config.toml
head_dim = 64
d_mlp = 640
norm = "rmsnorm"
rope_fraction = 1.0
init_std_o = 0.0428
init_std_down = 0.0
optimizer = "muon_variant"
decay_fraction = 0.61
decay_shape = "square"
final_lr_fraction = 0.1
batch_tokens = [131072, 262144, 524288]
train_tokens = 2050000000
MLP neurons of a small language model. Each row is named by its layer, matrix (down: output weights) and neuron, and shows model dimensions 0-212. Each number is 128 + 24 x the weight over its row's rms, rounded and kept within 0 to 255. Numbers have three digits each. A neuron's up and down rows have the sign that makes its largest values positive.
A block is one neuron, or neurons of one layer that tend to fire together. After each block is what it responds to, as a language model described it from the Wikipedia text at the highest values.

L4.down10:134163131114147099129113114128107110157128182111129152131091151121127133099114145116139164122110111119193151128151164088111118117146139135131128178131139105138108075143099103145164150133159119117122107143165119144103111119181117123126116148121137126123086158143126110134076151098097110140146135107155131116137121140150137094118081161148106047111121134118176119108100120137120109117104153102129066146133130141127152138118113173133121124148097146140141148111120106117173143128125151160098131125102100097153131107138137118147104166144118101151134144121109148065120099108118092138115143159127112153129113127145134114092110117092099128144133131
L4.down111:125126098164114168146151122128131123142158134098126104117125132105144093096150145096173181067130157124130084138125152098129132127144158069156131121146094138180135105131125114112153118167170112122145108145124111127114110134108146158093150119106136166150140139170116141125134156119129119084148139133105111110151164149121089115175098142126130125096141113147095125138132129126141091147096145100133097113131130132132145121151140138135148132115148125132127132136137104136160089133184134120122109095108140167118080112089131182163101147147148110185067116106135176119127131097163104151109150139157155107127102139147117139094134126123095127143153111
L4.down268:144064116065128119149151132118136136167128173097089129109073114109131136144109115115105125096137118151131142094085144153123110107114135137137141134114116103119149121116138080171140158112151115143135137116140087133114118129143125138163173129108109117155092134156148164097072141137111109130162106141118145140156082130141095143097113131153132136197095091152112126119162092128155154141114133141125165142153159120109076123110139123146144106125171141142158085155100110138120155132157133173112125160144107121140118125145132129082125143169116196196101139115112096120138138097130149120115139159144180099140145083146172165111113134123114166090107174
L4.down343:141102124103156118136138126086124135115119110153145178159091125088114150171135122123120175124138133174167167174107104136102117148140149124104106093114140107127092128137092174143154130156103109110150102111087069176086119128065107172117130158117142100113120115106123092125108176114129119142158104108118091146140127118139090070152099151138125108136153121121152127124094163117132143159104132111142132135098083131121147088126183126129162106113143121146117143185119135135165139125125107159120117133177148122115141148076137107149099140109145137082119126130137111148136122120123133138117126151145130137098157182144133157114110157151141105101108134
L4.down417:122098158131135154142147166195115119122135111135100099121113136173149123172146159126151100134114179128106159159108135140122131119151107119108157122156115134085120140133081163133127150113125133143100111118130176177121101134081158083174095095123136084167126103139129142140099137125128118101136139149107133119146103129140136113094145093126102136045133127123154149087094117070147126142152113147124131121106149134116132129098142116093136140092155120125125140113147140133114123110164113143140086131082114158130065162116112166161128127151131132130107123102139158166147170159137102161102154138139116167148122073159155145122137152141132113107111166
L4.down454:127135094134148139129106104135129107125159109161119142123097126103136111087142103081129152107134174175159142140139140129133144164137099090129122157137087121173118101181129105126192140129183136131141145137123146157124139128120116126071153106058084097146130136094142115076102130077097091159148135085147135105097107098170115112143140153098101094124113109116135111132097118125149133151128129133126133139152136153107100094150109138142152147094126108121147117136125093133123143140143093146151103133077117133130111106140147130148157115118144089122148139167120156171145138132192129124126148068137145101120142156107135138119125183098123126129139182
L4.down496:145152109127148087127146125177121117097139123178119105171117109115144105114165185083121163163164151132129094121108159100085143156097109111143162148125100100139115126136126154093149120150112124170147116124122161114107117165152153140168116144070170112147125124139137172115127160082196094126118075122160144109101085090155113120103126122154091098150138118138144147121128132108153139102063119150130134163093157140132136148137142112130120164123140098111108166127163097075127102133119109132103118097157119122117131116149140135138146139156126081150126106131121166156123116126141133103145125149104134104134159146112113141073154128067094080114146161
L4.down623:129133096142092146130124094170124108142100105098152169157116142137128152122105178177145163111143153131121118175095164129155107105115128169159109137142061109135151139102144092166134171121125104124153109137139135106147134162157135114111109155114131146150127088159139093125134122126097138138138172130127133107135146145095103125154140117111142098112114102123115206106144132121100142111145125147130117119143130146136092140132102127106142111151142167135149134145122095120141132150065154134110150158107123093170118109132167157128133142106082118104146098138108097053139152128120132058137107111138115126095109116118120117160095134110126115103158140
Responds to: Function words just before a name, title or description, such as Website: before a URL, known as, called, the, or an opening parenthesis.

L3.down51:146139105143092129089121102144119109117143162103151148131144106123108097139114106158136097173133129169157116097140159129141129140108148115071105161127099150155133107101116118143106147099127139145123108094139128146158154150119143136162097116105122114166150106103124096143107164151110151092129115131182150126136139136175088129154160101124146144150118121121119107135120118119106110165152110141110192142144091138139120135140092162160140115107084128098111103143123097152075139140088161138147129143111131123135113119112127147130111128163107149176147128116118170107144114123144109139120101089126137115164109127179105081138108095116121129106099162
L3.down91:095139093129181165119124123140079131130148154108124118105144128098158147110131105100177115162117168115094152118093116100103131124127105145152172074138164083141127069105163165114152153141118122102140132161116168113095135124093138130088151131164114112131105135147173147134086167121111125108148131126142128139145118155073093145142155170163131146135118154159156133133128167172108114120086154150108135110124108091119089096174154143128056104131093113140129157086145118133144098128095089143116142151104131127174123136109130134103143143112107136114151123123118140155163147175182130124129141089135150124105161116143084114131175105123125123106113103
L3.down480:168149116140094133155149154142105137090112097122126129125118104121122101123121142147122118107141114131111103105119139141114156113112095107103138117096119109161158132131126147131143136119139123116173127128128130164108121099156116101116137129096088130174156133155130141147118160118136156182143136097134096159188130111154124169167081132075103134115155104143172125132140119100170156143127155125135154125116149136151102113169093154099086136178123132114120143158145156117120144090122132152154145175104119114201110127159128145109104082143143151180141141124104101094120129118138138125122163132126123141180169125162124170103144110162147080135129130
L3.down592:131114094130118134116110125134158122137161118119154149130158135106124144102141153120129121127130113072131127146132146151116092098091120152146102088110126125112102151114170198113109137128123138120130113089137096155117098103129178128101124144131135125141115085174169128133085156139124159150147100144137133128106092129113147139150128154127151123122150128151173163118134178148104173118105127073143103153126086140139178110170109144105120167102137082090132139116110118145129103154118144162139146126117142155155130085135119099123104131114109141128113076120134100144111172130103087150142115141149123149110098105151148171144143071129144146145120097
Responds to: Conjunctions, commas, hyphens and adverbs linking stacked modifiers before a noun, e.g. temporary or permanent homes, slow, free rhythm, semi-circular.

L4.down76:132117157093146144112131119132134138095096107084114135147113114127160129132107121151146096121158122139161159149125092145103141103092109130146145117170137102102144141125135106123126128127175096166092094117113082126168098105128091110114138091194128161121096108147111082136133115116140142090155143114118140113132145114126127093151146089096119112138141122140107090130145132152126167115123119107106124149116114121148124132095160105144146179141065149105144143097113142148110130114115114145164157138108146124105092149156140159127096131117127116112106137101140139196126098143120154127099143135141162162177149154147084146121109122151147110137139134
L4.down90:141117145128177176092125137153170086116090122106163171140076089149132119144160130105090143122150131103157120144147107160150123093146126093138117139116136147121149081115116116133142149131101129161125075118131100111138070119124082120150119122140134103128109118133113144157129122203143159147139170121083110131129096078131144088197119119115123139072140127138131092157126131136144106093155144145120120142136085101163149103132143120140169141153114090101119113143142086174121121121104116124123117077137154162097100172134099132106099103100117127097141114117160136159163112136126116111120141179124130146148107136142131134133140092164162168123119126
L4.down280:125121152177133135132144133123131164105150087165152103097147055160138131161153095114110110162130144121115118119159134107175167095138128157120121110122113157143172158115157132121086111091162096133084083111136097143127121096116134119118140118170119134175128114119139164090136097138093148147130113089135094063112101096132105131136141132108107109108143087097148100106105072143149112168176139163149134145178152146157146080123117075146130065085155127130141138181125137164151128108159105104081123144135124112124120159144132138119156121140125130136151128139130123137127111145115101127159112133149147188141089131172096099130097117164156114141119139
L4.down347:184097144133127152087132157135172064109090144095144148154097150131145126168142118104114122172123091111112153136128102141091133118149149124120114133126142114135137124133155137165150125121131146129135116076131133140147160121112145116150130137127125135089133150146198140126107149124137130116123093133169150122142110158126167133109151139127142173136124137165099126118112137130142072136134165135129158144137175113128119117086124145169155109128175121053148111104160162083113124105118210118155150133114105119044107122094078152128093124116149091116103126095170165122132127085124121123175116097124096135163110154127098119117133125102107129172169107
L4.down395:142108109095136134156136134108147076101161122116153141121127095142174142104160139136105110115173116123117173112108136120131140117151116109125148125150125194116130133104171124143117164149150176112120164148116120152099097093096104108142165117134123093168169097128143102145079135101122133113103110180128126081120123132130075156119120109171191149156112111128153109164124157108111119141135154104095104151146148148133144133145123144089135084119106075162150088134126141096116144134126138153134141127112122166158124136146130101130127115109138154128111085124150140138133131108104151123126110111110070175085128110168086109068127114135116153143107160
L4.down412:108132121129147128136123121159120148147119163144109156109091140148104139169146092129102119140122144129105130133113134142152137141184106111108119150121155137098084140116115109124057098111135073116099128136141178160075136143147136121148159105157138126056144129135119141111138129086134102170146130152091138121103084143146114101096118151104163121130143113133105130126138177128097091114067124113141093105082177073167106151087107176076103177152101126126133089105117142157126125135149130122100111129148141101110122100133142195128117129141125099127094137120174131125129089165138128143135124134128120136106129146118116141139105056117125102121109103
L4.down474:145096115121145123134126106111169104156127148114135163073110099147149106102129100156113149146120141153156109081173135102163141112157110167111151143100102128093140101146135106119129106118118123082153135083124105113143090153115142089123116165160123142144117103105107099123155138139105132148142121095172147135152130142182150165154147110134210168081111157125091094155113112127116106095108124111110129160083178138141110124159110084102141112179124133117140095143128088087169172165128179141164149122104106144141129153122134080125093135144113137155144133126127112145119163121127105154197136117133127111132100105128108103149108136106109142150132117
L4.down511:129183110096122129105107152116118102101132161117101074091106119113155104125140103145132131137119110158137146086118148088154090134092162108090135133118119161116125185180106144151165123147137139103120181105128092134196087099134143104097106101115127118138138138170151186156144129114117139125122159127120115182147140146120109143153148135087158121138106138121101136098190130203156115161118073104100159115118099160152120090146126172156140147135121109101168110128154124103114137140151114113135148099157142129152145132102157153109111091076140124170096129138141131134141164129110162130151142124126123123114164102105130121125132121155150142158107145
Responds to: Function words and modifiers just before a date or time phrase, such as of in end of the season, in before December, early before 1960s.

L5.down327:160147108106162115139124128140144131106150128157119163149151179083102105105165097131155103148105113117163114089111150110115075141148150113135147134165141059103105132114099125112147108124131132140135119157164127149108160136100112168130174149108123112137096123086110126131088115149152190086112108099130133145085141170134120151173137143115180142110105113111141089128102110162099192141105125130065153129154157134117144136162101124129117119162147134119135108136116140130109152178147090147162142153145129097078155131140135079119108123116136152152131152110172101131116144147141128094100109149102085145103148159132142104142140125125098139116105088
L5.down597:129125110167126141162122126125126130084130081119135144132109159108139109121111171099092149127102171116075130148094142110120089112086112146139123121151138133129171143120142119125136148109153147123109171091148120088139113129147105166104164140129147140168102122099126088133122136147107153090093091183161150118146112105132109151111152112153124119122113128145128141140097155112153157151129099143198154101156121135111107083107148117107130128093140114056138171137134134080153166159151093151143144115159137132130104122164105112143134146149144154081105173127121118100121135155147098145112154058156104152149121150154152160146089130149108142095113120
Responds to: Tokens inside phrases naming a time period, such as the century digits in "late 19th century", early/late before a decade, and the/of/during before a period or event.

L4.down119:115141134075131151145131125110095117088142146122146114107122124127079163123104077156144139133136106128137133149153176153145126151139139111138126136084113132119130114191125119114107151159101104131127174088125112128099142101077134115150164118132161144134149085143082088161139140099131115129123175115120128099144120127141141130126156156114145145142104093140184163120160122154118148137061146148112117116120080152134140114147100122145137134162162171130145149122113118101162123108180122165181133155154143107119137139126084122162164111136154139122110136138075155105099150115122126158161120156126135098122132155111114153157119114171148180097132124
L4.down219:124161099079141145164096174154144141133128146128104102119127139110119122072122127137165097106149165129122085142128128150103074090106108134154117082144112131118142132120103152127145126117117138148098156079170130135140138112097123117159147121134118113147093124170140115141080150098145134164167106089183129131091126132120147129116133139098133145150141135090120163104121146177131156086125104113154150099097091093109151136164136142138159141096137109142150131081146087109124144128088131130168113123138127080127172132177088158121083098134147124137135129119124141107130117152150104075187087153113115126064166131137112132159152112128127164150113146
L4.down298:164120123137149135098123145094092122164146140144118173098110166138133117164119123118133105155145143126083102145138149131154106093141132148147168129115135123160106084158108165137089146165135141134136144112122164134124124121155118143166178089138115147145150113120116134112108074131138122120162113155133168147143184076142122117152093161158091148140117168191113098115121158104112150152113129115119113149126121115125113117124145131149145144138103114097123123140145138138093098123107149136099125138139099133095126129110105112130108136105135143096110127088131105132123141113128086152110138145126131105171135090162161123136108112104100112139138132
L4.down480:149113131125132130147124152146152151121115166136149143045106142142122138143164114145161149125139131144121119128127121102152091171157110139139112114119112131098106125128141111173161107170120097079158158115163112122110104139145137144170138167095113104103131123118107118131095120122123084133132171127119112092124118081102130094131158092095187111119157109098129142102130117147153077156105134129134177151150115128131127124114146112143111113106133107131151134141095162124098170135126172116098140075111114125117095101131115119094132113120174137127130150100067155129122156090124137121136137178062139119136113116131126091133132146114128106152166136
L4.down488:119100097113138152148087154102129115140119124076196167102150133043130142082101113147149131121167134119095084138161150145125108103092103125112149154096132141148136167137102159082139170125149119134140101132145126120163114121141111148154118123142130115130107127128072146139119116134140184132122142123105181128113130137139094129185123103119094116157144091113172152106095123116120145124112115087106110131154129143128140135171157134115166175102161135151117161124168108157114126101100128102080127119156103148144129173117147145130094171141118127146090167121102140138158154092148114118115145127135112196102173119157145153143113122140111101152110155
L4.down507:133137126136109099100108118167135154108112119114095166116119107149072107114124103100113159126139159096147100096104141129162151180137109133117113102132121145128107097104152153107073103139144124140136101153130173144103136118106114144169120145170150100145114145142119135105095133102065115103137143133156079134152136129115134125104136068174146136184158153151112131159106122142112076120149092132143147103128105164058077104110147102159108101094126169122113102113145199131087112101131130139097093100155120140082143149117132087143141124189114112147108135152141147146133158163106146123132100105168117104180137161091127129125151113091149118129119181
L4.down567:132115117112115121129119114093103107129140133151136139138131139145107127130161116135128125149181117118133118107140127132133136106095132149110166149113131083163105158116134106121119182149130137163141153098151133143104109158130154130141146102116133126117123105112122103105147111201111116117103140105116142153112159110133111120133101130189141170156166104165167170095144128100154118118078127136133116168136129114117142139123109151098122113124139123103139121129091104128177114107117178099107103144142168125113134132167121122149100120188107115144068128145112173103145160079160123168121119160149087120103108137116109121120100136140109113176139099
L4.down618:140155093100145101135134104105144113090158158125125146111146193111136111091134122174124148173163110158146123117087127142136166104178128179071117132098105130079133139103169142143109127109145115146126146151144115109148123144175140141120146092124081131142128128148140100128105144173142123131152146123088158093164115130146124121162133071158141124129152111124125090147133134147105155094141134078133157100173117138101160135101095107113131126164121121160152134096089157096144133148104139104114130112131099096130121096134127155162111125143112103091087128064135083162143175151133136130139128153168131130127085103113103127113116103150164115178107116
Responds to: Conjunctions, commas or slashes linking two adjectives or modifiers before a shared noun, as in temporary or permanent, chemical/biological, federal, state.

L3.down102:159095092164109125154109168133116165158067145113139092113125112134106127119153119109146164125146126148085115129113140137113134173086151121148137156128117155174153129143131126125129107155140103190127115154131111102064099152132119124149121152110131143142140137102145107153116072145142129094148124121167153092101092126145125148141134149153112124092090145145101086166157136113127135087097157119135145176151112097107119128154140112096117164090130145150092148114121065110106135115125159110101150127117140111128133119146092143121130127120130147146129128130142148134113059080171153192160125106112115112154112163118120127107080085136086087194140114
L3.down137:107137105118106137102117152159084138107122118098143154118137089114098123106163120136118159103142148098164144141107116103140147128174119170117156121111121099140092111152128151046118124068113113118116159112117121143122130141124121125090134127154132104124139121147130131120134125138146152082121120147144128134117096140136144140111088142106131089128152132157145128119111161092117138148128137116126104119129185108140144119124127158158150117135122159118162126173164121143123157153136127107109199108146099092130152110125157099125184122133112104127145103139149119084152132135149114114127144122146121127096099119133137158099154111110149132139140133
L3.down471:117140127111149109159158171108133125131077174104143147104122129119105146153123069082129150089113107096152121111107149137132134105098152093144143122118185138177147149128148095128131135133090154154149100111136140150143114099138119138140134120132108097119135144119111123179108148155108127085126085092129068123143104131108122134140122117139151117170122151082111140121105108118110098132132118153181147092125142105101143133087136136131135164139119103115138150099147161115152102137120112087157137160103177166133079075128139077199128145128134158122146112160088128127118100130117120188139106148089158158140136115119103115179183096099051115139159155
L3.down590:139124091108123130109142154140111115141148134111145107126120119140127114126117125137119114078100132108132163137111132165141129129139144098171132127107141157127124102129104139152112118164091093163130134149108110136106152106086116092091129138116084146113132133147183169129117153158113128149147149090168160136110143128096129145128110103150058116148111120109152119105143124137125140134127122108097127134150141153113121143122140097129146156120139097184132127128176131163130153153106146131149154155148172125134123124132114154101158111170111130127093119103106157100121112141133138127158177166154133105163122113151168111165131147079114154072118149
Responds to: Mostly "the" (sometimes "a", "of", "and") just before a named prize, title, championship or institution in biographies, e.g. won the, named the, educated at the.

L3.down149:127129134128146150137119134133164066101164131108138158096081107094103091138115133129122152137128140176154093175147097090149165164135119131136146132159140167088114085120152150139163120118139140138147115111134113100070123125133119099093123080112100123156109131144124135158146112119135128119117094132122111138136109126157157166166128115090111127129091158151104123141102146104131119163090130151102145139108117112149079146129121147122103134122129097150156090181145126103109079085105128122160129134136120113122132143145105126140097125163071112108162114130109101150081149096092115127139083146093130127140124118124090084145118157122125119114138185
L3.down318:156152101106142108134135157102163083170108141124133141107108089108144144120187111152106105119137083135146110122118122129160089120143146125143107128165137122128121141145048132152157109128127138098113143120152141114140150102097130108074156142154142174079124124138135152116146163137141182132118117139103109165130118159125140156129109143143098151135086094098101164137115091112179120155136144161115134135157184161107124123119102171090081103165121128096134122150127175125122110069111138113107111122115116124139133143132125115114112100111156128152128109087157106164099145117145142096149185141107110164054182104128155098154152150134116131134088114
L3.down406:110131107117139146094186151147145119112118151105160155105125122114172099109152150115148150162116110095106127110116141090124105160114121119117126115146117091134108115141143119130137182155123092141112112120128092127132110132119136088139129161062152191130133135129123121119111152119128106106171138113135167154117080119146105126139121087139136109080118126117127116120151190122119088124130147145091126056099128117160134120107100140128109124100132080106133136166135129117143137136095137144080101154142134115132132096155113137111107125106161147115183131103159150112144108177145095151165148068116147079134110111160133128125134129090105133095098162
L3.down619:133129092150112127129124149108217106099130142154141133075115148115141096127110156143125081151098122146158127118117111182124121152145160154079107139131112149084151138179149097133108160141099154120097135116142145143109126168142108177162067107163101130112139129118125116133145134103103171128106092155116147088140101103128130136135093113158137150123168111106143119096163102090142122119142125140111126135122124132101161167123139134107138116130117143120098093139154144129149097116158144137094138129150110144118101155126115127146145106104139140097099114124110135140103148149132145175107141115122143140116118128172108143117152136117122129105119137
Responds to: Day numbers right before a month name in full dates, such as born on 22 March and Release date: 27 February; also weakly the comma in January 29, 1992 and table separators.

L4.down2:073074109100128143137135098124126158167097139139132132125128093140134134088130110151127121162104115132163143111108078116166129138101101141127137124115134123096116161121097159174154162113137131096148125095103118108125130128145118105100128144135096135141107138100155138142163118131156164105171141113129157143132106107096137133129180138127186110107177105145127071127106126099124140145144181168153138108110135138152096133133138130133148163148132188124117130127162138149112135144123146129165155132158169140143129112150110124084101099115133087109127151153140109118115127148109156168112184149148099098101108137126166170132158161135089119108139164
L4.down51:100152142153154108120120099174099151084113119134125110171116129141148125116151131130140151159163134151157096118107092120140113156176109119123122140126095130111097125133111128145114150071095161082133134076130147119135143136129172105111125109136094159130094155087120183103080125167067108133117133130120136161130155139129121074130097139166149124141098095108139157174184145160140137157118176127145172141088148122135153122154183113125146078122115059123172160160115164095111101107139095123117104129134108153126141141105118128134117141148115114157156122132089087167152134142158147146137146127161129120137147114155127110174160134115129142082111121
L4.down87:135158141134093136139164176152135112118174144142131115093111121098123150086103131108116090143151092128108122134134148125107108180121146110142118150146087117162151160115092132119118124075099180094081111072181090124135086131089106096074114132180130095166173140095114115140097180154133092101134127146078137167105121141123125155074151110120143124176150106149122149163121161110150118189111118141115128116141134117097159149110130132101142111084105115148144107134138117133069164150114131108129109127117128143116123149133085131102140170174152148110103119164133142158149127152093124141107148171162119150155128161086158192122131146142132062121148166
L4.down140:071151095110168095142098165112165111094120100142116166123140161154142099085152137160121119118124102148119123126138150177144139115147153146145112104106157130127125172115112153138126116124095160133115143115117156124159124102113126107153178142111105148106086092140124157121171150125143182148141130165097130127097122116134147112137101161115112121169113105109127117102105169117113083124133110130193102151134165114149111110106134163154158127123150177149137137120135100150178170126136149124118121143129098116110102102107133112133072061106139125110132155107121148105155164133148123111104146131114126118169108164123129136158126136114124161134116114
L4.down336:086123126100124110138094144158142087130130126149141117128121153094126122096149146104097143121122160108101147140166137081150129131137143143115124061117150145101107146170141146117165109148108128131113125100092125064136135137128160152085097145143132156133142146148150104105103111077123119129131103094122105153193112132127104164131150147122157113115112115093138127130128119157106067114108128090103108112150125112097146154081129144125159113150163062079114116121135116147122172162073128069153124124113129124083138118123139120111146141109135122124098162166103116124137122132155133113123164113092124137098123180113173128177137140125104107083118159
L4.down361:149151119104133116154110126140127096095125128135137121162189112128107120099098085074178100126112127124135116106141136133173103140110102101128106118129169087114133162114133097114121139120146116153148107109130102142108133123131160139147152112092109077169144147133149138098096129145129132128137123118127167118113167109111106125129118115126138090123131120128099142150150175117173105144158125119151158104121128135155143120143139123095071159147146139160125157120152103155145161075103152143102135143115129130118127166185130104156118132111154144158148136089139141112113126126120152111112140107131161136146152146181143148114177118135119128109141135
L4.down452:134154105101102158109186126116115134149125122115120136127113082118146178059152106131127172155123137133132150109134105125146113111076106124141084118141146134148135139139148109147094109125119146124089143053119109104156145132137106141175126130145172095074089135139148108167111123158134133127165148107112090129183124104111136111128143086132119084131087155107111134125161136134136096159155139124164132102109139157135095147125157150102190140114148132147146108124125150109109147145130128129112170116136133125126132135178175146085132108142157161116099120135112113104086108114123185139100147159097177123139131117121180160110109133165113105116109178
L4.down509:113150126093150120120112129100096109155103111075147121174130122140144116125129109121088118122084176110147136121132089086142119162151137140103100166135136130173103140113112189157142117098153097136149136191107121148159120163147118151174098114111139117139112119106118126124136108135134124155107147098132110118105140090100143130103164113128132139126135119111088106141128135116108152164139159117122158114142134107137106085103157152112123133114179115110143072143161096137203097115108191121168103172145130129106119101131169130140150140102147149153109125100145136131108113060128104140146089148092175105109091108093170114144128106159106123166125120
Responds to: Middle sub-word pieces inside multi-token words, mostly foreign surnames and place names (Car-val-ho, Mer-idi-an, Cav-al-canti), plus arc-seconds digits between ′ and ″ in coordinates.

L5.down218:147118147138129120153131084135157120089117091108140128122089110114128125137162141116163126135120131121126131092135109102119113164112147126107084146130123159092110123151143125135127134140142106112111129119146110103119113116152140123137134156121088124140121141126128131125107126130090128157138099128134114173158131124112133138129118135134132113126117123117144133111138118119123124156124160112120158097138147127129137149105133107140138105134155107156146127131120099110104127115140107128133103132131131128159115128109182118154145112137136147152147133148115115152141112160135107133134130116094151114141133125134149114096135112080141146117144111
L5.down269:122101139141110118100151164137176123149127066142156124132117138140153167147162136111148138143137135129107131155123149113142128126096160136143115095124150146146154127118157132179102154120128160124094104146128094169152106145143183075100113100091087128166099149135085170138101138130104114142131144131176151146110132095110076150139097144110116130092114121156149119163126096180154112117117172101132104136164149094111124133153144112066143134192097115171124176153153152140157098154124140127098130129097112157116138184142153148129119124133125137133114148166114124146148125136114113174096211153151119132149154124111145154133143104158122143111119075
Responds to: Fragments in the middle of a longer word, e.g. spr-inter, ser-pent-ine, shep-her-ds, also hyphens in compounds and words opening section headings.

L5.down75:151173136162129090172149092083159144131138132139100113123132157126115102149139090127125144151117090112103103133164140128116138136118095112137090139162147142153145130137155113094118160140121144097159165160133099155132122117109166115109126131115084131115126093172110116114128138120143168147099131145143134139077117107099142105169093155135173117135146110135106105107121109126127154139101095110140108145181121146153110123136168141127157146124141125070127120150132142143125159106136135145074138097176106155134104153134122129134104171107095104166086126141103116104150134125150105153104126118122110144079136120136127109151144095171148134160119113
L5.down148:120116143126150117154153107139063219166131098125117116132171121070123142107119164123138134099122128138112164141114127128134100129183152157131119098169117114113124118119109139125133134126134130096096157155132166155141125107152091125068092144114129119113150100100131131126124088128126120141102127131106166124134158149129132134132114139147095139125141098148165123139132111148117145132125149182103130082096133156103138128104148166148126130120130158148150099093129122133146107110121122122091151057098117146158102120101140142141170114082105130118124118152110089089156152132143159157142109097107116105105151121116143147103116148134141131084119147
Responds to: Determiners, possessive s, numbers and ordinals that open a ranking or superlative phrase, e.g. one of the best, New Zealand's first, the 500 greatest.

L5.down49:123159112109125189129176073156115127108154147142160129145126116102156148130155159136130127084117170099166134114121132100120173140055193141138065141144080103138063122149153124113090145179120145108121141145121183095128107153135111128099156133108098104144134108082145147134123132123105101119140137172186151160109167105107179188133136115170133076096162080117146160151130127138081108151109145178137094126150151135141133125150126154150133119139149112107139124149122089129107116112129153118127120117172106145115122113147142155162120101132143105138117142148184123129143106115125171104076130110116100161120076129125136104143130082113156108164188141
L5.down522:151156128125097160147150139123147059127109090118145133126120107147133122128160111182103119144103141132137121120134177121128101136107105170131112128106168100146090078117136123125108107162082069109113159128164112120125146146124162157155147146113113135139125154122114153162172137110133110118149121125141148184110075159111128152120099170144169174134151114103153106104150148133132085119096096176138138131156120102118087152118146113129109124110108124097135092118138104111126128148116136094136121132125136133109088105118119159140128094125144108167144144173087141116144149155111093124088137159156106145115068100133162139124133107134113105185161118
Responds to: Connectives and function words (the, of, and, commas, hyphens) right before a name or term follows, often species: "genus of caiman", "similar to the beautiful woodpecker".